{
  "num_hidden_layers": 23,
  "num_attention_heads": 2,
  "attn_scale": 0.125,
  "init": "normal",
  "warmup_steps": 200
}
MLP neurons of a small language model. Each row is named by its layer, matrix (up: input weights) and neuron, and shows model dimensions 0-159. Each number is 500 + 40 x the weight over its row's rms, rounded and kept within 0 to 999. Numbers have three digits each.
After each neuron's rows, "fires after" lists the tokens most often just before its 100 highest values on Wikipedia text that the model never trained on.

L2.up870:510515617434484478560476496536558539510484500510500542437492542470474496509541483453504478475435478498498515484527451406540523528530478459474497548497455521486566504509463447528456528478554502417457472479434434554483537516520474472484497473476545416468610491486540564520483497465547561504522481485461486518505475600486454513512489448517441515509493503578477517634575490495481465530455505454488493572572504492443460506470556462495484563497526498536536464534458467515476436544448502
fires after: " b", " w", " th", " acc", " cl"

L6.up946:446463510525519516472558516455573440500526439496540509538488512456467473556476502498511488509461594461443507522502483468500462559448434583470467469441503557510537456547464525483540537529501518493560480486456531516483436523464497524465517480406492456396474449552519422486531528396487493567481479476533533561503527538513450431487528553523460484556448446439533551459505445562539523452478534507528526505535442420526501482525469518481555472507540535554465494468564508491522510587516482
fires after: " I", " A", " ar", " Ar", " e", "I"

L7.up701:466434512499475489526570468548569451507502413544504539522471529425543450579456520550481499518524440472464523536499480568503519512491510503567476501513515485448503486515486564551489505411515491488580483517545485479526493559495559484450473467485417453490530429462491489535554459466475478437491439449537500513472521459509483564404539532469509519509463478472546525553497462461576528489470461483531498485506516460458549519507492576495570552496500562522536493650520451512436536459516516
fires after: " e", " E", " a", "E", "u"

L6.up110:567487467495502488508513484478499504484568536466536510532500459513481508475481536457573469541489568497533507515461519522511535495477511509485481533544515507532490497526483406538506443532501515536452410473448527594471554545496514496536520445515536517423435471471461443506514493478357461497470518456520579505460544445428539533491608442516534572463528438505472515440593524487505508473495471447397560473579479514479541462543517491497442472497524542495520510520470546477541454474516442
fires after: " d", " ind", " g", " D", " Ind", "D"

L7.up166:488446491554503503518482481542466492504523514473472507551423533460530548533527499514518536480498519504493483505474508434400537491548525439452474535517587476431461443582462508468534426491448588442466470542491534502502495531482447529491468394495546504469532514487521569518448485527534523503505500495544515439492465500486447469518478526470442568477505428487465499522518545492550550454495540566476571534513433496493502484502578461553637522516488460549421566520535444444488500490513541
fires after: " w", " \"", "′", " s", "4"

L10.up944:502497593512472546514487451544417483503508514542511508533532503580504554504548469573527420555479475424481461545518522531535502540529473459457493563479560468455478475469376502444486505470444480519497522428461459518469423512530534452455494546484454431551495530499509407498452527512451560426455466483492588474446582471519544489527535457551531538540523448499531525476535468497471516502501516502512536539508553584512449459501545454480502460467549493477536494502518479546483550437528473
fires after: " (", " d", "t", " t", "al"

L9.up49:444489546515512503591457486557474475492456410504450502450450488509559532511482433465518504510512522472535453540486452532521471490579505454514565534547455514470473455533477516493451466502464481489574499554549466538482517634462505464517479545458507547504525537472452467495523506413458477540518523522477524508518524488542484472572498600486526458492474537549485480431429453545468553528474491440499494631517477492493472468423550520485515499437494487506464557581508481515571499516444498
fires after: " k", "k", "4", "7", "3", "8"

L12.up315:490490550512435498545463465504536516545426478448503506654559493510491480458461461465521475567567526479509509463489530480475547434455523505467556600594453491462509457470554476471527577500492556407453504522497493546500498586501489518468497565542565473540555512499488432487470517512413456454505508548505556525510497505467553505464471575516479556465505414499498494488528519557470519539508455485511556471478437520468462501471474440444508502532479515427501492543527493501495570508502494
fires after: " st", "ed", "r", " r", " d", " v"

L6.up172:439453513513424505469516490498562507489532442456453484507510459426508438496472466518508557493450568453382481470491512527532480482495477507475519539534501552452474461460481529549548455473511462493445550492565497523397477504513493492482449503528488552520499529521564529546490498411576513498559444494576510548493576494475523515469522536519528528491445477519466544497467471540612513481498455510555526473516466518455494499526524531476565587415468504518514460419508449520500539604476557
fires after: " the", " ar", "at", " The", "ir", " I"

L6.up929:496495495438509501506491511526467490533484512447498514537451523514477528457526471464492480489465508557515424557550484512484464517491448462465449394536519442540548553501534443557533503513521489487554474478494477546567499563544537464473524444467503507483533574475434487525493535478516530445482552485489552510437470452562445448572499574515402466516568438485540469407530530553493518515505481463455420475535525528497469451567484440604518532490517462550508590453460536506447497468548517
fires after: " \"", " (", ",", " ", " |", " of"

L9.up144:482482484498474446470509485541462485490503455493430462462493478539517482544546474425510564528512495515468535490563481460451513469537476487516487531430477495433458521547458563407471395499451498473521531567463505444522512500560498389504537558497538532543480462511478492481512530468546509570427469523583555443559524593514459497437528443518525453558417439482421523547504462530515503498475496512507451549578560446508527497465502518529495505522513537489530594505485496465557528513520509
fires after: "ab", " comp", " me", "et", "p", " ac"

L6.up461:441493567441522481508502513492534524417536484543445488558457536528459505361475478494522541527539471541441450553534518523524513553433499494522515460521455450459557517577532531539550504524506496552427545450478465468538514544501509554513503488492520510493506515445455521514518586441466537460454488501515543541428514455470459447419466510540526529468490435555469523455515438488480526523483492391492519481573463511474520574485444471527527498449541518497536458482417554554502494490538542
fires after: " G", " Q", " D", "ch", " Mar"

L6.up956:553568482520510539448419532538457539544470481540490510482540460499472507505539531475579525523492469436536548455516555538563498506528534464522549486491518477488460459559355523471503513503543551421444449469494499502498489507502487410491503446450499403530520509473464429456470559508493447489504533539457485521474514545522501508492535503570463561497497534481424457474528528514540529572448518477575454496467601517500433476533509503549507518476516541450533488518506448491513478618531502
fires after: ",", " ac", " cons", " (", "al", "om"

L12.up37:409528471481502519557478422532458466512565514505459602455522494429498485553494524502463429513524463474461537406465496449571524459503496480546454514500450546503532474472492546538492493535460460547502507487477491507473502475528505431454438485454484529458441433509450473481490490467571579466567515560512479529512540462505481530541506552494481504451500431444526532481521531619563565566521512520529520540427514554511470491443515463560555510496592492515465525501509485531556492553452511
fires after: "e", " he", " w", " bu", " be"

L7.up47:541496497428489496541486535536481409508487532467503540562481559464482472491538523438540539474494465527466469509491475467474483481552462516474535524553409546485505397523457577464496502453482531518448507492551503576528467518459486458572517498421421411536529597488513430549607560513527557539562543574513474471508505460515478507528504505523539473491497531529479466456495483529452535488517540452502531540511501524429493515520427475587459517459437482530515470512470496437492549559510525
fires after: ",", " |", " and", ":"

L17.up682:491462506582491571458540594446438548449456418529497586444469462495474553495533469473517570469499462481461509507497471458460476514506455462461518499572523521508463443511448598498423487440470536503515505484478482464480483555474519507522478434513544595482540503489471513528593514549435545466449458475581577489451500475474469468525528564549539482524495523432509483488513545509491491452495504549558525551486498454527516493470510548476473513479530571488431546574506457531532471525452531
fires after: "5", "7", "0", "9", "3", "2"

L12.up785:519505498501523488426508510545470421575535477530517453533518528542510551492515536463504538535496511551493507518521477570457471557424487502475533512512586511527412514436499543529499446436502484435518487487534533507507497505436464528521517443432584527546553457492501526491534460430465508440453502435570436416517538466494556521520472462520458521584403461508486512514514508531496438486513522486529454533540558462567505569491470487423472493514477519472542448465493533469585551438508561
fires after: "ab", "ad", "ap", "t", "d", "b"

L17.up270:521474493554493509524488482444536481488527533509485437509514511502474518504469514522509492622542497472539504546500511555381434531523474530504567450438500585485474468460486455483512508514505472525467476505545481570549486544547502491515486476552515416517491459497447458507524533486519540390525432464538494525455541467544559540512493477526500506506565554526418548494523549504531482464485535442494485488572534444540544574433470445494415465560441494524569497472464416470426492470467486
fires after: "a", "et", "all", "l", "o", "al"

L12.up852:490500565515503469516519437494504466502462530502526473451535491508417435521516544489569511518442514492559502518483480544480520519529568506458426467517558521458493429498487572530507467516517535455602470495537524497505437432510528427542451474531502499582543501521509513484489526507462497467533547509494457544545549428537445453449532466524475498498414425501404554497558515502444523479519552466502381548495475453524564544484453438553474512489425547511535463516555516462546529447496524
fires after: "ap", "it", "y", "i", "ang", "ag"

L9.up132:543502410574546480489564435520509538480557455530507492492457421477595493475473506555500566459531533549435483553549472486457438465445501514467533517523472469549475528499491461488518411472512506540523489417561487483471434532488472518473479515493436453499446445537549452489513526605486493521467561544477525504506511454537488467472509565570503477480517520554508453555490531493527495511465482454514506495435544479522606525534478499537448527470574477483492507466503541563630495494505483
fires after: "am", "um", "U", "8", "1", "in"

L17.up201:451495520402510515467499513474553479575540498482530530536537512547472555546475502454571533512536477510552542555501552544524464450476573492479458444486538577401537509556433526498492425511503512548496449476529519494481512512515443569497462475534503476491489496525529504499498452527519499529485524470415474481524550544463429484478577493513454540588522403497549497471510471518506575478517490446487574496488566477462449570464439475455544543502484487482451476461510388447461541465477507
fires after: "vel", "ep", " pro", " o", "rom", "rib"

L10.up259:515545463469509522516483459529530465580473566506477516490527502463493494488475519474522512514467463486495462471500553483501536430547496476468459547490499509470460509552476538396543464476569412479567548525558451516484502539477455469471436565430482501472513507468529523533477495519570553492541538557528522480523500449510446475467455446529539494531420494466597484492513484532514444473538521522484548489455411496395494579427429484556563497522535536506516435524517577426524459519536564
fires after: ",", " the", " Can", "ed", " and", " ar"

L7.up955:508462488478532467528591516555462503534519480481474532522504484482498510495471511488479518484579531463435556492529464524550507519524464587515494565501532564464583504489438602458457508477495559545513514454513549505445498418517470454478414478428470493538549545539535453535439548537502571566475496510509534555504501485555499459497489545547485528546503461540492463500521516495482439511446481431522477540498413524410483518519446498489436511486535408455432480466523445471571470530537560
fires after: ".", ",", "s", " I", " cont", " th"

L2.up749:519437488525520503495488434518494430510537472506491475455455450484483434432429533460497424534444474454543472558502498497541550519479474527502428461485561540490479507562589517470478545514486461528482462515567437560558496478505527573556480468487551461549533518481429481598492510503496556433483505497496532462426492472525507476484513535539453490548499581475581581493502503551469543516494515476466504501532543487418441559514485503469478468460600495457507575523543550562480487514443511
fires after: ",", " |", "s", "D"

L7.up128:460546546482449463581452463545505487454453460531464607526494546479489518519491543524505510506500489470516462501557445485511469586513512497491521447527539435473471429422423600467558470492613542486530424547521495476533500512464528522533429438482525502533489520522560520520536501486514548519479481423415504459515497499483453441486571454530452505518493546522463535506496494507476520451456609516478466508502450481505506496530511550508497454516536477468468432408539490451559548512498543
fires after: " I", "ou", "un", "y", " K"

L6.up876:518472549510522513577514478511568467511464582490551452483519442516420501499499482467455561526482451496531457519543398511502523558557528524402557392511460513498538572542513478561506469473534536502529541511570459494472436480545480464450529488496508475592468480462559514446541463526453521552466481447533560519435459495475414559499462533595471505448455472482578440513541503538465517508475461476439509559536479472506521536497507515521439508498506494474522480529552472452527485489507483
fires after: " for", "ear", "ed", " f", "oc", "use"

L7.up516:504453503449537488536501520574550493516531580506597488491536461406512488531435506523457502556478514466462529450542547522448520536464512409511522567537519533487486480571467459447486442480531510484452544428561512512449479546452479492479469561471522467439479576455499528516512484498476510539481487427493509545473538491509606423487541483527513525534515491492476563447391462493460469520484470508560537504457528385428550499491543547514475498498488498554525494493477442562467520508531474
fires after: "in", "ur", "ro", "i", "ar", "as"

L10.up668:425500454553503496497511453503558572534482494527513445509483548521454456527453451540579469475495470472585495593515465528406483525497401445483487399465439517563527502397495549541455494532544535495492467542511449484465503531496494524518472491494486595499504443557455547489452483513491508437470542484539497509492493519518461500521526549542562530488475559503538496469486494499521438546428511579516465505523517499490471549487532477525575429595461468484518531477466471551521504561517441
fires after: " l", "1", " pr", "l", "ol", " follow"

L7.up443:516521473492533487522502458420491492549468556468519487507417541504453495444479469477487536514581475566485464474596503481506491506498476546481525576461534532403459537505451475519523545532522517425479484554558451527490493436489476544507505496503534465546481523495521510443485513463567554551490475452464450457501493459468482508496523516435567438510439541548500427590486521548477513472504398570449541475450617489459512501489482533547444529505511524502449484535550572588488486510507519
fires after: "ur", "b", "l", "g", "od"

L10.up672:514445514503577517449445515452440500501552430525493473493431508492517490452469554535523504514528494470416519476530462467494496416452500425441576489495467480544530478533528471590489472493527536521531476519596490473557530534465491549497433515478547519539480484501548440504489501539459529534485452475558500535537520536500482444462605536519530514490480523527444474503528482509542532543435483538533535586388434487550571484577479492445515493478457513481500534485463487536427485470467413
fires after: "an", "f", "um", "ab", "in", "ib"

L13.up658:457531454495541558484534520462447443541572488420448470551495521505431525460481500540515523526530516472529504471527447481559520492510484497512508451472394480395524548515529496447522428529494500553462428531480500470553471489550549470488496429532546520474513482478502573533533554511537552567420511504444524493501530515517450535434498424506516455507451437449530546477510520534509485461528514495521484498458550504517533539469410491499500571530500499483433605502466446492519526588586500
fires after: " comp", "p", "^", "rib", "ep", "if"

L6.up411:523534553592539541541408464484417450507508508407443540518421521464492513492488508493487499510513482495489494485539517506529445518536535577457455535533409516449475427549459560497562508476501469540528523431501497480536560530439488501574439495463490511527464535487558401503494531511520533509572527467515532520481508557520446464462560552474450537470464544527427479523465497553539542423484451476524469507517529482531540446454553521492491466496558451545491508493456502435507519553434553
fires after: " K", " I", " k", " Y", " N", " W"

L13.up693:528516527555564401480498499507481481500516465548461516547480533532411535478557530547497567494510503451514506435591484552531534474546488470498517536452494441414482513456559369501437474450480557497460491522508548552565484552420537507490488494494541485440480480485513469565433509483544495507507572484504393486494499474541493449427483485518546548468494475525448519506506543497557432531495550479532468526568515498471515537559478472451459450440499473544526446515509532551509465463515460
fires after: "b", "le", " al", "ang", "ue", "g"

L13.up233:506538478517487515520506485495511451443490503537559519501513461501476514541560445506512515550532515576516494456396497515487484523586457489457457520538473481446518470523514500510480440481432514513479515445588423526457444515542457548479565422462486492525528467500434494471472432593440525513569522527561501553433536473590528537387470495489517511446465502516487501501599549477450518550477451519487532562505488485489529525466493520552425497463478491504537523557499478448433456522553549
fires after: " |", " ", " s", "a", " S"

L12.up238:595576520442554539591506482545509504498520494504480417528491537463499465470488447532488518518469523576437528483486518460507499436490484510502517532480548455509492498460528496531499416417503442465515451568508511560515515519468562512524459485512486570540496449498506454484613446541492509574513519477515494456439527526523535520496516519534490548515468428465483489480540436549471482477422491441471509444473475499462465555473487557513541422428550476518451512445478483479609597488505496
fires after: " con", "st", "er", " t", "ident"

L9.up209:529457475523452450531560474555476543492538460551530500514534432435541570455502517449471548425517516462447517551484502522519572510515500509539500478511503535502575582489441508465552496348475549465647497498516535505528510547426480560439519473523461502515503558508449480485488541486474513521499535427493500527530514529520526476489474548548508494543489400550475462536489428450539467477459494480466442513470509495492568443496491493460512461561526480498496463458451483457534555493508520
fires after: "1", "y", "v", " ", " I", " th"

L13.up495:519548516549468469480449555501476517495442450577512441528515524491553450541500468500410541499515468516507474511517497478544530450511554459533460535496523464469511530467510428492464453508500504572516465532450475451544479512486481544491482558501509487517578487478504528451572485533556571555510531477434504572427496562523580453502431444477506553553525506428468504515571520453442500466433551524497567540508567474448473502518394432508479482441524474502434496427446537502513524530444503
fires after: " T", " ", " con", " t", "|"

L6.up556:469587436498561578434523520403560530494516488449444498501553430485491487476545490550439527483412523556423486501444516453563517478500459503456508520477449541461490522503494533472496553464535475503458468522502474535529506418468532547387528468425545542534499514450538560524621510503517553557536462468526478473534480516498507442434506476550492517547507486492521518424474549600482535510494489509486504507545546487464564477481474498572506526519479500538514460484452506559488502472496480
fires after: "c", " cont", "p", "amp", " ch", " c"

L9.up766:525590450478594474423425519548485536512519506492454455403530502480524550478425487491556557444501499433455499532528499477534547527571491518470546523510523555574449495531471526401538454457473534518474492466528500491409418553494492456517481502485432597486467537461504479471521559471474475473525484436515528501523509427492527533550498463503480499492484490487527509420529526521572495562497537551493560499502511542553515466505495379517446508570506523543506455500500486480485519491541486
fires after: " ass", "em", "om", "ist", " h"

L12.up83:486563461497551497514509505455518501526521520444489477485495469498492557544524429582551567557455518518479438490484556537506470473513485558460496492452498501472406519495458479415452450461516520475503513483554491498505409476537441510421536528521468431524526505493575411480518543456514463494487444490479458568539455484502535504539532425496538423562544524390498526515544490533558477551550497532486472476495530476577445557526496457468515509500523496515469394464503490514515596505473555
fires after: "om", "m", "|", "and", "ist"

L6.up702:505512477472442560497580420480546441529465530494562515493484466471550594509493454505518500550538543509519421514500446473479470489518458481452438565496458498497462535584493463566529484543474516519440529491473457507468521457498523478546497460552602486503468510527420537558559584501453504549565492545517549481463525403574482533504561472504572519476440434499485473494556502466550511386491541520463498457539488478538472516482492439479500530495524464483548507504542479480515461430478489
fires after: " d", " ind", "D", " Ind", "v", "et"

L9.up221:504509553533490576490497466455460527532526538542530484469469494464468516462483531479534482520498415632558446486529483414542510477503409519441536453542554471541503527497455510527530550464477500514469551544497519494520500489517546508559489545489482466477471489527467478512512476526533534512515480422545458447413486559579519516492461505510508510442415372489505538477463452504540483479500515541462522419425487442493531527483438507535538498466491449498544559406476597516468492525522512
fires after: "st", " v", " V", " con", "er", " inter"

L13.up481:532510453535454498540502439514499426505566521526486462526577545456474605529480518562507475601530504560507506499432522502498496429468472455436445504529513531495523512527497518541468463435500539485515459503496494555458504537582489496440481418541481520584543474511488477523470474462519482466427439513520594472550475451505543447497471532496497489507595502525439531544510578520505476485537482476503529498442531555532489455418416509518442536516446503465500566478466489576487493467480557
fires after: "et", "o", ".", "op", "C", "R"

L13.up207:547517532539516530512548484524515508476512495537477544389526501455444479540467523516511538452502462457502498537498485503501500506503426507543547574500565475539501562513446533523514520521503491430481509524552484496520529450437510489434480504482474530483486576507535512536545529497446528410521487460489540439485444500512432461423490518491484481575546587464457605469515494554439510450453518508448549557474560452521424513457411506515506474573537441452541464466556473474476503452408475
fires after: " |", "0", "7", ","

L6.up912:471602469465531511547492545524488428495491537518433514496514438487501425512497522540450528491468499457460590518519473497502505473519499472491520552510479455539462533469523556431512450475553431519474457487466528532421467438509492508519443547489508483528466543542550518448452420536531576493500514447552578529431510491448446503499498511423501473528444512446584514456514553540451546449551534565488502511536529474495493468459476461461523524525464595536562451468494513527503434592477460
fires after: " bec", " again", " not", " be", "he", " him"

L10.up615:442451500485489487553443448505520477457594526413477564462534555490444479534492565550492502485470468509444522520513488403452485494529507481544471501490573487558498493481542516485485525534523529565492528481522521474472490491505499485433495434452558517437517407533532458518520490474451504530556482523518511438433499516469494481488438576516516545503464488398502546501528478569460551400482437546481467543543562538538514422454503503470553474515428538501584492517521494505526489583536469
fires after: " to", "e", "ec", " be", " not"

L17.up708:583497510452495564468431470517506529518512563424532564438430520440542505510524416499484528509561552478550472500446451515517471491475522485473462575427541536498490501448519583514522494537446461543481522491445471524515522514559455450502443522535467430565523528461517489431442486468505525461548432524497475581534549435569470471506429481510495502582507519547481512558569505488455487444493534434487520520469479480494516486530446476567520540507574514524558482541506475509433541461474485
fires after: " |", " t", " W", "|", "et", " S"

L7.up857:409554462422497524475490542500467542516524472468473490501497488468468551489499550452514540506545465504438520474548502442451518462464520464506456543471511502481469494532482584410554472411475574475437548528548556529546506448477446492564543482504440437582534538460484464543525447520474554535518517532456454501441493561447494461506551551525496533587483535489543467449496522530495445477552525524572500598513462469531492477521458531501554489527475447450550479571482541475429513476498507
fires after: " ", ".", ":", ","

L7.up86:474534538500438467468530532425498522532490445543523441536492491495431519546497529494481541511473518574482516516488504524520486470481547449425477562555438557465510481547503482538470458504531527451516446526507505545475535522452522600450567457409505512504543560427513558544515469493527532550423461516548568477518459519447492455471542410534524506534409439514459578536492474508499529509469563444509457435523543425490534457445491482452500470468483551473469536527487514582484458516494533
fires after: "c", " co", "-", " c", "ac", "g"

L9.up224:409530484489547524508486425463408508555513502493463483529512435508416489524504496460490500402522500475475516513528473468433537496452480441474462449425492465472557582512496527489588469494471480486481461518491530570488521556477557533498495528453429501475462427485506529516556471486504593544434469535513551463503490522501487547573539508598518489512485476496479428488443555511479525508519539539540524467461511564475451588543521509560559509536542495554512558513444578530466526487486492
fires after: "-", " over", " (", " le", "ver", "it"

L9.up842:469468504549495551492524442491414463566524606515528476496536514521480471500476477507539532495549507542576432576532543509477498500530471486427512479525476419493493464517423534561486469514487415462501490524558496488480500486498546475548510483487535478526445514494474530542518485426531508561509430486497488467476579440470504459485534479519487478526501455571496485494460514565466524471491551538372524460470612420515560556484458490532540510465495595452490484444511513520515526413525476
fires after: "ap", "ag", "ri", "g", "ad", "b"

L10.up576:560482447577483459499547478490559470531529513434574443548517501499518489447480547480492436476476501581567535501506499522509434530422495476495463599553476458503530523459518473503500493556514486485507516444544555459529485447493459530504541529565517463543556454486432508541487616428544505516471447481489424512502513456495469503514527456513587486573457434480556490458501529477517487587517520453476442530519530480509506467515509476419447492533539435515520426479521489485545510406509502
fires after: "ud", " ab", "ab", "b", "ra", "d"

L17.up671:472520493518475434481535518543506580457462441518502475501529495548499554466532505581426482519556537490546471498475490504503473483481558415473432577551535550510500540478534477525515515512509495486485487507473529496514479457480527472461511489499529459516510449451488613507449541464499525481494502470486520499488482530575484489425562491447558503479446423456474599583512477513495448491439557496482561540531490542482540474429435490502550494628474555422480496435401528528488507487531539
fires after: " ", " c", " w", "c", " C", " t"

L9.up322:460528482541522518477506513494442466504505450492511511529470525518519538487435541551586504464520573542531500469505557431404484515507499503513534523537400477513460454556516504548520462474546486489530465470543607513425502475497496500438488511505523494462509496545442411459541536478465415534467480464543606478474473471510458468497461554553533531504538409519534514519548483474476483510443507484494578557605546553504543470493563469526471555490479453438516424487476525475506572500485496
fires after: " m", " M", "at", " C", " V"

L13.up783:485498428467538554508484544472534506516560562451489420537511429523515499452479586532487529472568488572485442557501534511530480479471492405488538495456462498474438500511491513495560409486428481556500540510519560482460468481514531600485554433519520528514556528509515492546524557512470534471497418458517497462494439523537523538483489544519596432495514480496581519523489513558545438410505511469524481541502530494470531522458504468460473450570494509494560543476433419514453475480494479
fires after: " per", "^", "ep", "arl", "ore", "v"

L2.up86:426490486581454528515440492434502471508450530500482483526469531546541531526455470500507559538510463512489545496448516502522457439563475518529514505479474517511494526450481423493476469436461512472554511483507467558483530534426476578486563479505572482432480515472507481559558534501463508474459518525467492576417546455594514543497414515478468613500541571432426524449537516523486453506522505555562469530454504478516523523524491509481515521511383442530573509521515538491445462517490539
fires after: " ", " T", " $", " S", "€"

L6.up390:490512483492519556574475442513561495535471501509516406460457575482511503488550524459458546526564422464504435481545474472440568548500550496496525448524469525553476503503552498521564445464549525486498528527509513554569415441584361544526499555487437569541458419506471531496474488506513506516513467445524461519497551441482489515546463542549484516453539471507548443531511455505540520458510438479437444531483469507514543449502494524448434548468508501460519467488456465494547494480511516
fires after: "or", "an", "ed", "use", "id"

L6.up659:469439488494524545474475513425504512492542537519528588489427450454481476458440528447597609530461529494574473471509501534476492499481516596450460535478515522523501465461515442448483454465478545518522486458516474562504582477472429526525548450543438567563518503505474392533507462475546508430537425520467527494505542488567509488523429440513440524474517508494458543523596515489518433494484540524472542512481497551488488502492439543507540462531475486574547496478535523467487492480487493
fires after: " s", "at", " S", " T", "S", " t"

L6.up95:518432477502466435526497508527522444461470465502512546478489456517571411504500512517466496526519495553447552474503467481519511488565562503481455588445488511479542367513492577505566497438441532487565439461547497481519482596440509458477471476469421519503464554488475525483589498433504443506483547490512512459519557480522554508513526453448551519460521511497448567429517463439539509499576514546539482486557449451477517490523476493464500517497509425503521476500497502482549569484582523
fires after: " E", " O", " e", " o", " H", "o"

L7.up37:507431500574521538480584435570501484504496455506478543473499510507479437533384495515488568549471463471448417495504432448559516468564546475538524497494505565430516457491539532531586444501504492506505514437487498544534555494576488430476467486426441516482522554485506533467503507444462507522502569450512565401495545492502457465498489521541544549459498511469493510556457530528500491490524558492590474519521447432514496499584500540469473529531485517466466514405478474538503524531496500
fires after: " U", "U", " K", " o", " O", " I"

L7.up384:483463541474504506529495551562603526469502499457458488438505537512509535501471460414561525563476476483490507508591506529465530526546475404494516503532484470514510532460541462516484463457490495515532506549421431453422574509465449558497460473446527570468559469502490456596509478450494476529490525429502512497504484455482489517478460578428508560500557475512547534500556511400532493508436544536489484505504464557564511442496547425476463520553462466505540546468537516521564493502529448
fires after: " follow", " l", " wh", " w", " th", " up"

L13.up41:478532465486481409533491496497567464489509533433484509518433613474456540534520534466543487547478472526525495621523451466545476519559448445464543501463468508537517443492466562544610490479503494541424504587589515528515480580495501502460547466521491430517471549472488486488453473510475455471578424487529491468496560476512503452494466476504558467533465542569471501528487433515511524527430540536478517499478546527518495486523539556543493481441432503471472528504492458489473458428482527
fires after: "i", "ell", "in", "n", " kn", "el"

L10.up68:448529486468438473460525496466563414491505469565520468513512438527521519523539491480476528590538544480536535517522467441496518493515555464472527476495472514415544478558489511560526539430493522441509472510510498530554545530525590499393573499375470472506476421482485473485523521455488536531477493559539503515519464506496510541420468519513523557488503455518493572440542482539479483465536485508458565499477432444424512520541459441488421530559456500533519538545474479565547484533465473
fires after: " a", "-", " f", " c", "v", "ed"

L12.up85:412454491439471481530500435518506511512515474469522484492481462533525423527483427488482551508437416463507495535498449467465454466559509550489559508478524449467416474519512577492515516566483499486593438471567450534485469499550445497486467523515454472605483502464544521546496549525513469445459544528584517575493561519489494472559530588490456532529515494479531527526454457487510570559534504506417481504526491498511499514497600467512446494444481470492478465568453517541509544559458519
fires after: "1", "3", "6", "8", "4", "9"

L7.up261:470440493472480436503567535539534472528513544438507478592454499409450512450523508507491482503540484487494396530455606515545455490526444489457533534534497495554466493465463416493530546503479510532482489500489547505501497593473474523505556600522554539489451531472495477550434469437426431509457510492551526488481468492460538480496486538492589502534476398482460561526454419460561559488444451545547476462499485459508487465454489554498519545458516512507508527538481512487488530496545515
fires after: " d", "r", "en", "i", "in", "on"

L2.up479:540454436496539444526517554582477529485472492507510507524551515496536408601449499561474554546526482478449519414504493516427544532496454490469485496422515497474472477477459517604621515518526470513499482437535475542482537471547554444442507521470503508416480486493480534473545462448536492490599546430501432469540505557465467452473545542559511513460536520441544550429511485515518573541512472535461536485508464468469458494519496509523528492563514537506512460546481535497459483512525476
fires after: " e", " a", " E", " A", " O", " the"

L10.up256:534429520497507496493488510512522484488452539511528490553427423541435493406575460586570488507427470519479525565545481461482506493514536520491503475463474527484570555529485541522443519451483489518516527455459452525505451595512491551592477448480557453499534559426491471481535522497446524513494485470483496499480509511487465518450478462515519509427475423505522509476500589500538543467550497433500484522483467517556492580549404492509504428447528505530496545470437461479538573456573461
fires after: " g", " G", " at", " Sc", " Q"

L10.up252:504513476508515532457430456493571493429488538457477542537520463476489483448538530486564497477465441412496480492541479561517549473456528517476507472526424550508495563578555561455520447436507476484541413484485523576475517534527512547489506496479483508480575481463559540496423505512527480530483420511537636543510508507520549547559466517506457507522429484480466496481452512501484491493466554525512573474440436507534474517466512529504532531526503433484545455517421509548546459443506408
fires after: "ver", "il", "it", "est", "ct", "ill"